python train.py --intermediate_size=1024 --norm_place="pre" --init_mimetic=0.5 --lr_mult_o=1.55 --beta1=0.9 --final_lr_fraction=0.1
MLP neurons of a small language model. Each row is named by its layer, matrix (gate and up: input weights) and neuron, and shows model dimensions 16-271. Each number is 500 + 50 x the weight over its row's rms, rounded and kept within 0 to 999. Numbers have three digits each. A neuron's up and down rows have the sign that makes its largest values positive.
Before each neuron's rows, "fires in" lists the words (lower case) most often at its 100 highest values on Wikipedia text that the model never trained on.

fires in: "it", "a", "one", "her"
L6.gate516:527490526556510597533573542607401513597484551490449512499504508569451476458473435354553537506455484514523488495561571469574510492430490409494529411468602505381484503477507510497486455492540478392556461485446472672534494468528396428502435504498530481430488556514474520480471405507416516538516473405519512395603553506522558487496479558468515546523437465608494477570496449500498524568503481537506504519480439567551464496516464501505524502550479555442467480487427529488516507545499468412553428512544426492486460503513502512451578598449523457409524569481554516447479538540598457521558519480477414520537530403450388510497483465530505633523469485515465421409543506406497499480505475420453538539529430601452466570516417464560470528556454489477569623476510469486531463532556504
L6.up516:471468563517496541428549473514490492571436557523526531448484530494449601438459442466471584504510500415480414568444470489504490468494436450560488529539447598413580473497458544499427458454472464505403532447580458531487561516539455485549432370530492444521488433526577449478483521448469413486508537512551486484466441498528569477422537511470410504511517448477535514540487454604519532532441519493461529485496409486544495535518525525433601427555489484520563507578430487532539445572549569488658473469558466493484494468547582586554534501490588511446558524514445476480494577521493392421517593541615451465504587457446492515482493559487496537500566434489488419450593511417445479394490466452479498554528476556574542599475485450517442478507496489442516478469570463545535602485514526

fires in: "march", "june", "may", "april", "october", "august"
L3.gate35:388532469427510590479464521562491470494508604495441435513471488549449460493402513408459570567529477516540447467520460502518505545559519540484486372452460618497435541505449463512516531502475450516460534546478468499488481512547560433674508514577610528485510510425579388539534484489511541419413438488493554529475414501606514546498397577349573557501492490454528548499506483423423577537518504524518446533330466485457535442463425544491491566454449398493465517469437475467401497505552406471541499423556566496569427584515429559482456519504473537482564474516473541553465528505515598567429520606436504545508499559512444523505568494500481499490451533428476494624468498461592468468477487534553572441552460562454542451496470530451539478504562451526462431480500531477469383452521492
L3.up35:596447490510469562512550487548437467506506492435499522453590518514522551513553451449445495556484529521559536513519553476537542528532493374492568514521498448597489453466549492541521519420412476483535475485512540509555440454491474543443416553513458489406495535537520475476554480609516517520513489459606529506523594544500467469502443497396533504529441630479475508468499505534446498561565548487460614585527551564411458463450444513486457598492521356404535465457471489514556446562603454391536548465548471417463497541552589548506502527539376547615438444550435458457551566473474541483426415477505609461552445541522472490493462594553532463491499583569509480424507457496582476511603582488502466475494459529516486459516454454592513512563522473498489643455567563465458611528544492

fires in: "which", "it", "where", "who"
L3.gate347:467573547484509409475576491532569436525542460472460477502453488427493449481506478389475538523444472482497505522502505532478503421474570527533492525516609531382532385469490539465552476452524494561523501507530527519493496499439445399416484509530516495413465515482537573555491503447445506545418531614458538551570580499480533502489415537480501510526497467365458520486516448449508473523499517578480475486564611470436520464607525438537436431476556476431491460579509343489479511501556470474448565456518527607494464458455654449565451555478491469396534428479571479555595571552489515567460467559438456492476473498475550428487517520431447584523539552514513519607420549477590514561516516521487510503520485388414435394473566568510484582471484545426494530478549552482516517559540514
L3.up347:437476551508538505442463453500562571567565434473555453466462581524448437519446563449517548507525482478464461520496440538552425449486558615451442504529494544482462502531362552484353452600542576456440493484501506511424483450495504498505457420512511545552483404358538554551622434505562474533516553577483517451462517523549444556523566510566501386537461505509467605482445496440604486556454502537506481566398634537532538503494497401563541566453519506502449470547463483557440436443545532590400539498554479491526507615358525437439513414507528508419535524444565488524519523592458549485517471521543483525476544526504522507493508473466420494465418522436461476512540436468448507491513449439567555468530455569473525402468559596543486510459489415494434531470472565412472441481499574

fires in: "in"
L8.gate362:457443518534488464522463470551477500452481528533546506531522505678483494488412447501400532470499460460506523447485544415396528470508589439462508485479564433520579570545556517456430426520546421524458515552596547461464451460626512523461519554438638512580421415543485454570517549445484528634546610467561484502596467542540562566507442510554536571469484485533481520539478465494536507472507466490516472458512500484487465466583495499559485429470489406402532429523490541516476564441453451537531526535553530403601517567507576578462485438483543513436445571559464508514532501473475546391427506476495456419545502437467582503559493598515520502451505433504496495459421503456503542443496495531605472515507499434491372556439480511520450457454551485566509456542504438550528459430515482
L8.up362:443471531523480521486427507528456629562424576464500475554522543551515521443545540570421491563478512356499457468498551509470499484494453520544557460436487311437506423444487480492502385438514473485531504538546482510504459407461527472535602487558482498454579433529492460492510537510495455550496447439554544512443446511523657476530418586501466447462576492431485545506469472551530461426470560634519509518616472478541506475510476455442520440522463501517468504452611611510510451540510493425593506496426516514520619525390527578466466449503464459545456440488530452586585489410447506482417387522526467528522456534472559469521440439517484493460468526526522441484491471532480493521492451598550432545441519504509490406444493492505503433552477430536507537455507510495548507561462478

fires in: "a", "four", "this"
L4.gate823:528487529611518503497516574383498622610465525534439454461556484633550553547482566476490509539454440505457579538517590509461527529506571550492460535481478422464572513455473561406662513524523548547532454501474484502547451457531494482454430559480507544450469505543422518459506548527464506467511520473560447551520429529464485528532481514493499532442430530587488531533486524480550496570592480541479527434540491514495525570558587596521430529538498493379556571503498401493548503524548434529538472466566503413552468535463424642534599536493494502400476499451425561501575571567538468479485496517523528465553426529504405500573444492628418531501493520467454545653524513485414534534555487464514445536461471594456542519546523504483435565463579510482496613527443521544530441497542435
L4.up823:594473554576471464506448480412492576569481524560450510601495506598487580508520498491571513368510590454468503521521590554564478539498538533495563554427518532542516554478495548419592553502547478529499520488530476536511473374523520545439472542506459548553466535510406471463450441496548405446529496531514514469546418470441463580458540635510444617530526441438553497408483560561426477563558530516546577526565510392483518449617521469565519484473508504462501500430526486610449590537578496480588482582553444405540460461481512529502510584542469525445456517498499484481505599547563374524532494490482561445430537517537517399579443452585481537513542532559535464498444481536543516435460476572433452503451521513509501550544489513528520529533529497477537508533519513500556513525431535

fires in: "a", "an"
L10.gate498:502539467490527502437401521498512453610424524586512534537473508492579490524501521493538526462496498474439494522513516503586484476452499507521510490433485610529532374477552587503424445548557466468581559446395597541459434444495481474486487484479472507464481522517582523508551486458506400549527429590598542463522504504495545566509537476480398441538445460426495442532500476511464506597476439540622483462414570383457456462500481473508429477529442568525386495476508427511576430558488462516468469491497471514539465550456537445500545512396494489472582415559482522588470450464494470495518506520552534507498454477526437483577479519564585512471514511533450581463506451510540386460579512472450498585484447484525472558578448597578510563498541441518530554567418469536468425477447606
L10.up498:505569408356564552441507624549516483523531486495509508511358531478624519469475589449539532550481564481447454548501512507501472512463519512464465437493418562450440514441449546406538554503447470496405438502476525455477474437541485461501483525460481508477464502509522528580622544495447427550522417612446493501445600556503517461458507524466499504556540488462511524565611495560469528617509490502432400483502421445399479519422610424521464502495504448542581503573479553574525535465485438408431495415536456565444488565551506435533484542507417473442533494449541520564451538590599486497477576538515556513498479508600431362537501500449573543482472509467529466435542488533559495522560464425422540559430510478540510540407463459390504502508476516550491498488492464485506474471501562

fires in: "this", "the", "another", "both"
L7.gate129:527462428512467478502500509464531465556451547562456507478492433518514628451533420553509563426593579464506536614493456471468551545506476474469483482572441426438340473518550449440419519430502434567411540452536476562509517514484521418462458601478476538477513558528564458461534501353508528503501488462527502509607451460507505481523518413527454551420487526529420428387479472502446489470505512503553457470508524545462615470447583463430480542445602499507576417535443451556535463423484454439497461577505559492462611432555485467483469494503503513430428475538533515527449503646507358499544458566504476486519606475459463563574449543577366557440518572551578512540458435487478431500462481488562471488457518516484506585517479467483481486528505516507427478510575493493409522463454534
L7.up129:457497484448563580459402469465532453490484440550553450547393474431577493530505472467530513351490450556437384534579528532470568478579522526477590464533590524527468465456539538464491447563509522554478553533512436434486551512488555486487596572510545550478417544533498507564530518548463510472497554527611449541573565542469477468486405477445463514454436499490502450509525498554514416446511443446533490504573498499534483530499454420585492462618438434528527445527498461509568430491526388489476440528474447497501553527493500514493458474468414533496447519460527557571551391433493479383638536446521558457554470469512552456422495573500497439422472421436434463494456430501540498500567543561501451580489571433491442516614432499498517470465485439506425542508450549459512505412544436

fires in: "the", "there"
L3.gate119:546630466524496653487492437562553420498502452574489576462444597478493559482534492529477510502417502527493583468491513472493448433540474502455491484520426425534589370509555520425504546546478545497430501462502564540496435471549490568522432559464537540426575510470518439490528515472556520407632490519460550515541507461545546524553491536409501435422522508517510499494488556528498559472585479454480428428439523548497589460578507466562402487482575485445407458449457456460445486485492443555510442545537544647449566514577495543641469565542489428486462452438520582498535464464511452452463456517401477518472442521529525527483476517476543516448475479462477559486568432455619435396528484338515508449448546431464548455559448589492434404497495515489521416551485472521501533528510505
L3.up119:515511561491528568499464561513530436527420572523455455520458566516474487547497437459497614570569569541514441429524539457499577488416499436522546548523435517521453468586493582535494575444458564480538512559500447458540567503409523575461542538593433469534491502552571410512479474589424579447447500512433430538553495522469475536472532471517531555394483443479436568378519506506465554544519540472599494526533569494475559498439515512452477439655556487495451470425506550424500557466557379370583437497476468508547533487432444503437488598510480559526549499452511489515499554434520508433462533522515547509533398479522398441508401498537529444526582500416458444443532541497399519529453520450465491534625538503498470578572454460542483479450484511488580564509490561531531469505604408

fires in: "in", "the"
L10.gate985:510524515487558545502558413466507485578507429543476475544542427538407524518434524481482435434589549523449444485582482410481498489521598632444457533537440536492505531520442419405541495545480487543435528536573488535504545517596380531423552509488461515499391518382444459503487516598477440493549545563505538458551543426576533521447485529487488427466486608426525444523484544442480511491441465535495481527434537560496516508441553462458548491567491496512437413614491459578505537528508499451494571498475486433475485574473513458608444589542563499462552535508467535503481493456563565483562513483614448524477478545513457554539473456498506548487468485542422375502490393539524561500490495518529415508422508547506421515470496551491500541517529463471460562530575408438448514504466591
L10.up985:433372484522426533457523386543465364485522524546507533525509449489448525467447429549529450588416511386414520556485466551420530557566496423483454457528465443471557477519478531394516557548486469555534438500662411432602519359515586453506493535469511503483539491502464477481448474475493532480458545416517473531562490497525513508506445469569576549466517483311494550422445465544544478516471487420557550542478542489498487523463482495465479497513484516488434500472549535584491469539564539465422549525555494526432501488437564492578484536494521493555560494517553535486551596450524462473439509553498450632525473562429529497571459618555516496405500557517557441449539418578532484411491453560405456522431558486452473486425436541525569545502445474500585535462526509505541507532476462

fires in: "the", "his", "this", "that"
L9.gate166:480520456473540485430509540431449438506526507542577489442599562497551478470494482440491496506513502507476523495389482503468459451514492420508476412476463476420488546411553455473556413471456460485538502558531470464482580452500536478430469552442531468431480473551508588418480454439485558513543521508577489448454590559475425558588539592548501489447411412457478538520493426447629453471588477505506601537493462445485530472583471540459513505565575499484488427506480468498512521540562476605465533525467501508486430530476527553542485592501412503505541495514522503493581515540516392516605550549542447532407563524538512483531437447511550602533488449526462531433563494504569467472463498420480474470478529550519508543511471385556466517484514467581564522479508479511413523512451383
L9.up166:534559534433511458482459461485538500566511569453459485535529477583480500420555582481440558481544536465415497551436488520504548620547509460645543466522435413459520603430484538492505548517420427523478496497501459532462578529575506626496519495501465547547461501519467486441474406533600475618479479560521508526430496496459461462537449583481601505465467556546449487439461477460475368471515375465508584487468452473467489513484552421475467460502469528492469507499501508453461585583467427586607566522443497450618515577606588562570497499484542513440487494545492575485566466471495534507575519450506512501534539469476579412403423495493468520482461437450553513530537413526573516457541468511485570478495480562514443466395504561533444416503504482498532566440579559512417485532474507

fires in: "with", "who", "put", "placed", "body"
L3.gate554:540586537433468487432520553536437446503442534477435541524536430495486443471369512526479511488491443494392471472434509507474503513474596508465521463556574571452439384471526434485519436461541571561499508522530550527553541467575517591639546567541482501512397512536489512538429432509538538529422447509506560489574434487500496502487618573566496484423603513450503525563496513453502529457486426469549529630555542472497451467492497567507430659584434487428595462452527544437477540618540462473568564483568510478529505557465496374443411492507516483531454499405499493501416488599436478556379447519472559469559484462424496500513469478494566479522460504619416394528457497513468581556470593548505504557493554542450557417441437525467467501439524470480493423534576475477476457445556546
L3.up554:546492580510499520473414537511574525510484571464497482645512451440481502510449462468525494509527571481492525378501514457511472452501507417445531414468478556456419472477527535554506470372528457501539448537512524517527631530549452597566578601516543451491472513456465540425561418640522485503464491465463571528594489501454516466437567591504444538496446601517475416585422511549431540558476447415560464491630507465480492547544506572501464488587400476556598531437481418502454455661492448391512497399560538584575569520483508468479573618562621536558364509536468576511511475542592459448496456575499509535530548505546436545521453476484550520553506491537551501561434513481422464486486577481546501543477515477421536506509475498505494461439517472548527500526458426509512482452480525

fires in: "the", "by", "in", "species"
L3.gate67:545545456543443496430518475467468438502410554494453564550587543467513587503482509432553502429594516498486420435381441443530554436509541368509514473550500438459538383533473541431607461390497547486488499526566505588480465427531495524511491512436491513445515423563489537514463498493460390467503406570544512483522449583494583565619464557527541480443556485527555409464524478494531467523497573403570560440491531442469532463419586616403515469549536486485542498494475503479484550571538477557555540508551507497456470592520573579518509508519494510462445493460595560458478662470443516475431498562519562460490435489529543419462528559540482548383522490503503462448443426498521517495343468562505528494457527336497455485508470521549564534478512449469482484493528495442502539653512561
L3.up67:494427505681551581455525460520474522460610520418431521546566582448484415506518536557459513478523491535474503559494488555373472514492484450568547478527479429522474564491493462472506497522489624517540492530444536461456546462547517527423568461423484471532556427590426559431523409414459492581478438531579463484496539513516454484526439599464449459471565610531536542387472528573557452534471445503455435490563494550424496521493496519574516517607519528522571484457446462549345428518481542453571470541482451586468537484436500582545705466586483541480518505532536490456452562475431500500513499516473486400491530574434421517531492494426516465459535549474536533484507451506490543392398541488476455539482533375485368489624465456538519504519408548534510542464451564528547524484515467

fires in: "at", "in", "own"
L4.gate687:531562509522484448530471502470548402481466493484515407606460466490500511545449417588405507517402564449545458507434511461461493473465579504541518504614471436539533578441551530478606466510423532516583533522538486552463447503458560480450467489554482460491468463506454549459478476447571498448599527460538478502563504517483552566622500477497494519482355540608582407417475462499469481477460484466537545512465529511438522469510505521496457499531540513503529452459495487527439504471488586504540415475463485478519531559518536563596511519465462566423437507447424536512454599591528341510541617493447497458462501410466486499501562468482575521411398468494504540415537431594486494509411516508495446502432496436515479497482483456542527514513462524460439485460458499426525583471359537
L4.up687:490457506500405412546452515398521513540475487485480462535456448510479474466479544548529443503523363569446414559470425496555432403479561497486446507471608627419471508587522579450478566477488494496471455491632526576578475539589436552587489492501561540554555496385503597490537539590438557523424511482531465505487471454502477531496536413484468511484496455535467511476587479515420540560521446560562429445555435584470514517404459425490527383500497490433532455494457495555545493447464487558441453478577468425461503471510585449551388548433499487554553528429490509606493580560500513527510657457524478578535424519494449465489540554441417452627581489470534452568426484453428385537464461503470422533490442544496547497520514524601515523484509533458533501470498488568449505545507494

fires in: "an"
L9.gate486:567553503474522503482457457549475500511573532537511479570671517479592441499504487473499448431485517599578564459567503480471579560504453470501486538452474428598507545471569495397455521481506402480550554460493520508512444483473502519513447501379526434464582533585522510475494429492466492530555591558479591419504558598470467460511491466610558433434531534485498433437557489480474524411530512493598467505568512395511459432493548538531505429459502525461553481474461498513512448547611506551547522544482560535495419425433501490509540485469530482618446498501455473487420581502493457510450503418500395554524510474492524445469419485538535469409511639568479499493500453433474393557454451535456543538481393482512542500523583481485462487452559461552580508557491570402488559440535522
L9.up486:557511521518384444550517492527469559433425511476484383438523495461503520526566544557545554479580484498470489472549549426574423589438497531500449405538594486530573560444620513513540500547458509538504478537478549528455460408488544475520599550505493530555534504474449526534472476478423497496546484432459550531425575477498494543396495485463494454446554554615424524575478485479532547502512523508501497512538451533599525545557538547569496432451491487498605488496593518490440530626651412354469581508579530534452534550526458467404398507503536582474555490509534568555546517521599474480531425421504592621500528486528440476502439415609486566500507462459416502505481485500480465551522533478455465445477488593459522541520510515456488584430500577446460593466454431474536439507410406

fires in: "first", "second", "third"
L4.gate891:473525443460501506434466553524452458526493556520492430497461576435531525542425526503498488491502447511515646433478397499460490432416495524471480492574537522526528536520530525469453530496496548433491481553461542454526397489469422519556407483482531528438520517444548566452425385417505485509479464538513612493452609490451499548533551532524570488503570595553528443501555491538487518516507539457426579486533444536351560488488584541427502447452522549526635470562594473461501580458496475479469470464525398630478467499559545484508503572439409471421405409478523549447506527533494521545496550499482480500447500484442430494524473531489527424514553538501498579587491382515491425518468629539505444449451453512464474585559577525485544477563506514543408614541513524511476463505523495
L4.up891:589419412445508590413419588557396371510511562414434489593499593529574538493432469437532492486563509406511568471528544507540447462548549571484556558538473517394487523442472477565398495538509526521472457453535472445477409538437480514429468501559474486567447502483410589498359405405513529491444445467465452536430502539512572540481530489520530566457497523564569549447530523498469508456483496399483537461549510476515473544446528579551457512487546576493554484490599495488541607508486496513465419549494447518502506443554511538516579512529447500558426512520504555430576597432475611480517474536487549460490448523528531474528568539498513400463503509561510513583433516523456427387424523527517490513379510463525590417491559478548522527641498508518414540538513476590549534483578453

fires in: "it", "be", "there"
L3.gate566:579516510512527531520471497467516571532456534558506527519521471438562486496575481563496445413515526539524558525490498462463461570494411483489472482440587465459428472591507526625415524479506455499445464498507593483450495549464531537515599502502523526420482459573486439569510411610550535572532497496466508484552472528442498531462463477505478496519468443543496479475500525456568512428469491539487518503534463447505528462525530491648564393506552453525430489492514508504542486514452401509609487468491535584638502496521560477544396447508544473482445431520517554534492505427587530516505449471464545450564544499466644526494529532463413475495523463578534538590476532439540503533630504415535529363524550502526461544547493508476365561453369529582536504566581522504568525408495527
L3.up566:551484591527458612586497518426600498469502529583510517438505493494555460482560401577487436436498518474564577528532483455430575539457473404461445469333484479451439454531564492491456429510467492479547456534521450432479528601449535513505505471524362568457449510516504442361461360444489537564489494467519465485544498496475590520454524515554488524561522407469539421557504577461501470499590489490466537489598471482486488489482480481478545458528440500449494501510438609474593500542424452411574474543541500540521569442512428477537598442514567431481589460565506527483492479447542504407434483450515500471515492517428533497521463479547603486499474520480459530468455478495578463484491447450512485490509576495550509563504474439439504504545521535467511537602512452546541537429458509

fires in: "january", "february", "august", "april", "december", "june"
L4.gate540:520510530420487449439416414462508488525526480517523440511477513443489529472388511492491480569448516584522464414586534449446479513441529530439469453536447561580405573430437521567527566463535489564445471602524474436492469509481542392620485453489550419580502607487545470413508434541553455533463538472472568489449471487513507516498458544483491498591448450392517508406545502454582481466462445452558597512473490439394429571502445577553493473479407503533480453447545427506474379483434470453513536479457535497490469490496517483459527525446496523576559532513429627505431511516426542418555504556474466424554423543486542539525583477530507467539542522467547434523525562507566562500431380476485549436512467559549497456440489540506468466426533485506513412447529479530558519471544506
L4.up540:437419448488488510617556495421514509542545504527538373471542446608475477499392505468424502506490419475515546380512453580552513565502512504485448585480402457436534458500503546500526538540475472458530467496514415513534582483450434504471415493519428592497498534507546492429464474581532494459520458581465502533570496567552391557495395490477558576356607473579500423454506572492422432516439547516530440451490457613389523500449565514461519502529503425544482474501534405428567473564388519485413487535499496456466511486589430514446512497483465493509490497499543523436403461442429463410589442496513468567383459536566443552433534551568479467520506495468469570498545484539499583411422519574464546521553535462560607537499545454524477546519461472545468486523493514428544441551409598

fires in: "who", "which"
L3.gate459:485492539504538509505495519439517524385484498424498404491431451458449523485473455471529486573450519536525474417517490520386450469499511450598497439411486550458503448439463455452471445433539522467482509473445428450541474477424509514490495541517496476446477540563570567504514390476394594463414480530509453497515507521481414578489554595477523523544422447488493535404402476479505486503501461490586460463494575542565595518585533434600522513480437481514510441543554448504530399454457502322481532500553548584592405513547559473448525563425538503413526570552548450569516467484473450484498551604462445553560509553466510473576508523507597596482569433508541506531482509600523537532513480505514396387568475514482494464523487521564412584578541513517559524442503479515441494536594512
L3.up459:530496562507507477483500521543479443483415496470514525608545571431404547502523577488620529499536584572432464557401564489446447403477452534487435457491533453584508427494508517508493553515515440496481490549532510501449501543518537416560499634456501464396513559541557457508489564680579458573405479585438442556477457480506492567488475464554443467516449512430429425603497459556545475523573407425477520493461556517444503499387495579410458524518511516459515536524508513532502533464474437571543496489541505475443528476512603491488500490489523536467425429446586470554495516442501530489444484564435434609445438502545541466467573538420550483566555525467500573550454505538556482482482543483629491552477545459387483419552568401475519484470477560513466489482506432463569436463571520

fires in: "in", "march", "team", "at"
L3.gate133:500525560475443478454533489520602527550483417548514432567440471515548444430525420510457477599494468518571437416444555424539489477521541574559510499498466550535507444482544501501464456544635556498499517503493415563497440539475402533495476537484562524399553464468513511555487510575541538437501425492514540514464417484510489478439515509485484503464472507497516472458472453482477496534559544615527487471496430486489512575510517578457392480456519636553554432565429501552429504494360460618481565518603500359568494609485589512569461584522439535510500578512584485646506474522512478479561498529550462487501447538504541452544601469381564464519486491444598433443474378493520435499514452560621536600463553449475427461443474565549427510439534525507514425527500507442486455523497428
L3.up133:585508565506493412420428574523617496477475573512498508489451439481389491495395510489393508568404571466524421467465449510527504456485493510529541529481500486503496548489462501556407506448525484547484449505465512496453488496513444548491398523549609496464456563423435571591500505502469568501570474555503494510565407462452491553553505438470515469577579494537531462461488478432462444555534483443573605548486566410452607549401589455426483423410543534536497516436428502494466584491503449550599454495545557584570546454570505481529526531509467494476456466488463529510459497604432410486499548531463522529548527481558436472549518482412493468541342568422463524527481538558545553545592429493539509425466446546479493590523522454521598435451479518540520467471485514513496483469541539

fires in: "the", "his", "from", "early", "record"
L8.gate123:487609451467484484465449526488475607550480439497558551541498499497436433540439443471570485435545443511416397393413540490557446501537383634461501478550622507452581535507513466533534474478475518498444488558536483468518550469463473545537617569442499517461485508496570414596445554451552579536472525506443564433441506519514553559437535528549458554564412421441500469569533447516577482498576440572404426534484539469445580469437474538595511552440522498442523472555564473508370487450503437589578457511502516453457439531513545545472510463467504482531600527516550516541525459576545489541492568577431436475438527525419537474470527576461510552531502487513500367468500526505532545545505392475485474519451508513563501451483461481536483490464524477483509522579531515583532429505459518
L8.up123:499504543506457503408535441529417523490566497468455457442464485479509472485614516536455540514498525600482458608512527523474472587472479522492587521499598558593507533466484426479528521542539580494495508515526444484471459490502473499529442408470530524501596527479483551500530467498443526481484510447585407461515482434522483536476474536552550445453483595425442583475536523451528512494485554493542510596480483546519511517541536437507600525479581514461441588455508506499571492410565495493505565581399409517409436503361529422431504446516421398521590460526508563571572477429477497510506533452591427587423433537525494528461504520426498484573495512558508451474419458433543481398430497467445492563571510481524541482517496494552539472482577492444471471418487571430477610500480412

fires in: "to", "by", "thus"
L10.gate941:443468477525489474414560493566466552558433476566559491467534592510486412507451439436526473518485466474494529529482467479482404480468533493464458544510543482457469567464521533568487415519467540557439408530512465560566527520445465474579517525424511546474520485571503611415486433478446520495468555570528492497552494496495544421503506540366538553456438522561523513503503564551572543607492557483464502576590510549536544473546531531448557538471570661477461543500542437464563521470540571472516363531479467561505378423355463527473497518419474499529511523527450465474466484507471430402457469547427485494538663520512509573563503506487419474486582466501547431497455541513460478495529538403514542481446556485509440468440507353441463519563493500522567541538524527467531473515492414
L10.up941:445452535469492506524499491468502502413449493478483376476446550573500575416453477512542567385562464567578548537535510344502498431579549606449465529482523449509528540425507444531534409417513493512451453455587458554401449556502503588508530508502578446505579451556588532491447412498457489405469479481517392456454477518453442467490593546541500587536624421505564484532529533509521537509371507460550618510493551514473550507540438485530453503473595496524436431541483479486494478524516470561506479523497457503446531470505471435588575601524601466528515439499533423514523391492536528501474472507549501456439404474429431476567480595427483482551569492416503469544509486471527507482556424520487442496516615443541461482539525499461531521616482492522570491546540508585546540540499480

fires in: "in", "other", "then", "also"
L4.gate24:562528496574468462490533508524544520565524504517460410466545531485442559482402448490495574499502452586381503393492554498454530410547463383507538473516590460495466530495481543540536511369530517578466458487517385466556397453465491474480502442560616560384534445491500511482527490434390472477565512432511527409539562469487517562532498578461495504497395622470499473478508500481537444533586386432445473477463489608457519439555545473518512545491504451490563465499438447476352473484495509475525485475542486410460542556474523458450488443478410583446520499440552481536573614487511513537506531503497490514489482481504566553566565471529489518512535536428532485462500378500493569571490526527625501513528503546509467570536497488467496471508458533527500529481497483543601513466589548
L4.up24:533526513592518528435509487548598524490460518597558514495509596546559516469451519497522560458488558458553493502438487518496425514609442455510633515464468503535523598495585447475526466357523593397466461494472508448508497474455568528449615503478509489499571427469540453516432505467517546588565473522447498564469435484505439478449517498527380568457533597492522490401434502572453459504462547568460482464560461482555456462541423493545417519520572511446559483492431561476466625499531538438481500533457463544379582478525528471560457560489477523508337471523490445576556496531567455598443474494455405453496465474466576443459447600526457471509466462500482563548483483453527453519481508549530528497558511468487479497485519508588480523444484496525461531511436515498514510530547483

fires in: "a", "the", "s"
L10.gate139:530581500536431510527501493497534491535513553483534405523469475527578458444531504569505445430577438569453503501530543456472551492572466440490464475538474522496440494366564532544548562373574472525428474498535593535564556539542497587536491505419501570458594567517432496557478502574488408422440526472596479460512485530425491471465490493515497493432491477565534526490507443513483433541534555473500518458585469463482487392515507498545546454516563571514571433502558508463493479444455446471536520483489461532601413376485435521580507473531520517527495469448564493470431481439535442410513438587474439434485476583509481440456498584568482530421420488456452439459551444408488397549454626448517392567440460553373412521507488467470531497501419489486502509501668576425400447415516426
L10.up139:428531457471568537560525551485525509511457455436574483465596502497584535541459528504475419487561450511536515508492461448462548505518469568482504469434430482591479534436466466551610636554425466555602454530496574494533528571501493487424428514513527514482522512484471503499482530541508559537534506536555458454407513512453554520486448542513472530488471448627630473410579491631491490531540514439502633430595493563500543583482530493560533532534451559483490472581481451464453577430494523532578499514528413569650490517563475460499500451439492614547478514513606520509398499466509410493399490415442504506510541519513448537481458492501440488544431438414548550473535535524497551613467560520573471443506439632475482532502523500542515596496546466569569469497493567432477541508494435

fires in: "by", "in", "to", "defeating", "d", "duke"
L9.gate729:593500519583519458399534499597456489569512470532545478502458497496461482552435529446495496485540497471467447491485528515458481461469519532543486471616463526547539629444606539534499371560449544416433462509475526495559485471519559584459557544430567480434501591517567498515509485512418492518566520529457566494525480458488577500454412542503507542376446404487496557474507459454498503503517439614510550562561496548491459400473485562502408483531512572516421560566531439556508483450506517513422419572569474568504420490440507484535500545531460379514426483492517445493431538589477500448560471500516456443413489421437382534473568601426466498533482512438439533524489521402430471578548559487490572529565513543471492472528499449540532573553458505473506491531496470626533532557529401
L9.up729:490501478584451475476505559509558549477503423508499480453452501494530502584493502417559525515588493500479561519501546515462474504473551482499511475572525487557561517521522477474460533456460573635543457504559530518462461484493589467475545465470486444606433491539469489394498434477558482523520416462476539466545475597416567539521547523501570548439490446541490454523522513593553454553446508494463459554539462511504508480498499535603602454563521646509504517532458504504507435386402578550458490551501473476479512536462532574548577469572551438479563527426599443414356476439563471432532570438602477516487489498457533468426581456544470545445529561465572609464487590531444544496519459490499505528479482579582462586449487436517444487557506495482484405534544518573518492544442500

fires in: "from", "with", "s", "published", "based", "in"
L6.gate726:539551531472521484584452532495528417529523528536478539513471592434487446503495460529504515470474507495458546514458580553497465569508530442494440497452540450484465460486595486444556569499548430561494435515413473513626432538514575579451554620457508472488555442618504348532556470378371499489466479428538503474474632596518450522513422531555433514494421584494457426422508495480513560393434471542417514491502507537502510456552525621467408516579523515447504523533597436538524522442461444572591385539506476489503518440547380509506547552516567469503528520508499427497401497423453497484537478586437489438515470503494595519503535546555478447536528500530486455550378462502474548571569525468513499571498483449527457404516428483435469495520458456467442493495483507485474567482497504
L6.up726:469469546518518395448487476489545582505527542453519521513510459406517461504426507480513552503555473461496503504484536429511455530551436541448396405529575396529473488540442486449547525564447473546528501544483499503482596533579514535469568521504564572529597501527469419523474487498533459518499562483499524517503551424529513559389526482508405509400554535395502520476463437526559474451464488591549573410526536540473542531413506512473429609480387534475366494480527437480593476602468422474538565508539440497492568573498481430538543506513565459600517492579500486538539470409589588465464428456477552598563515494434487590419450539500471438548510507415455516601430532545496500587527461571593567518512508485464428477416544483504477526513566552456493489538496541522483508480471482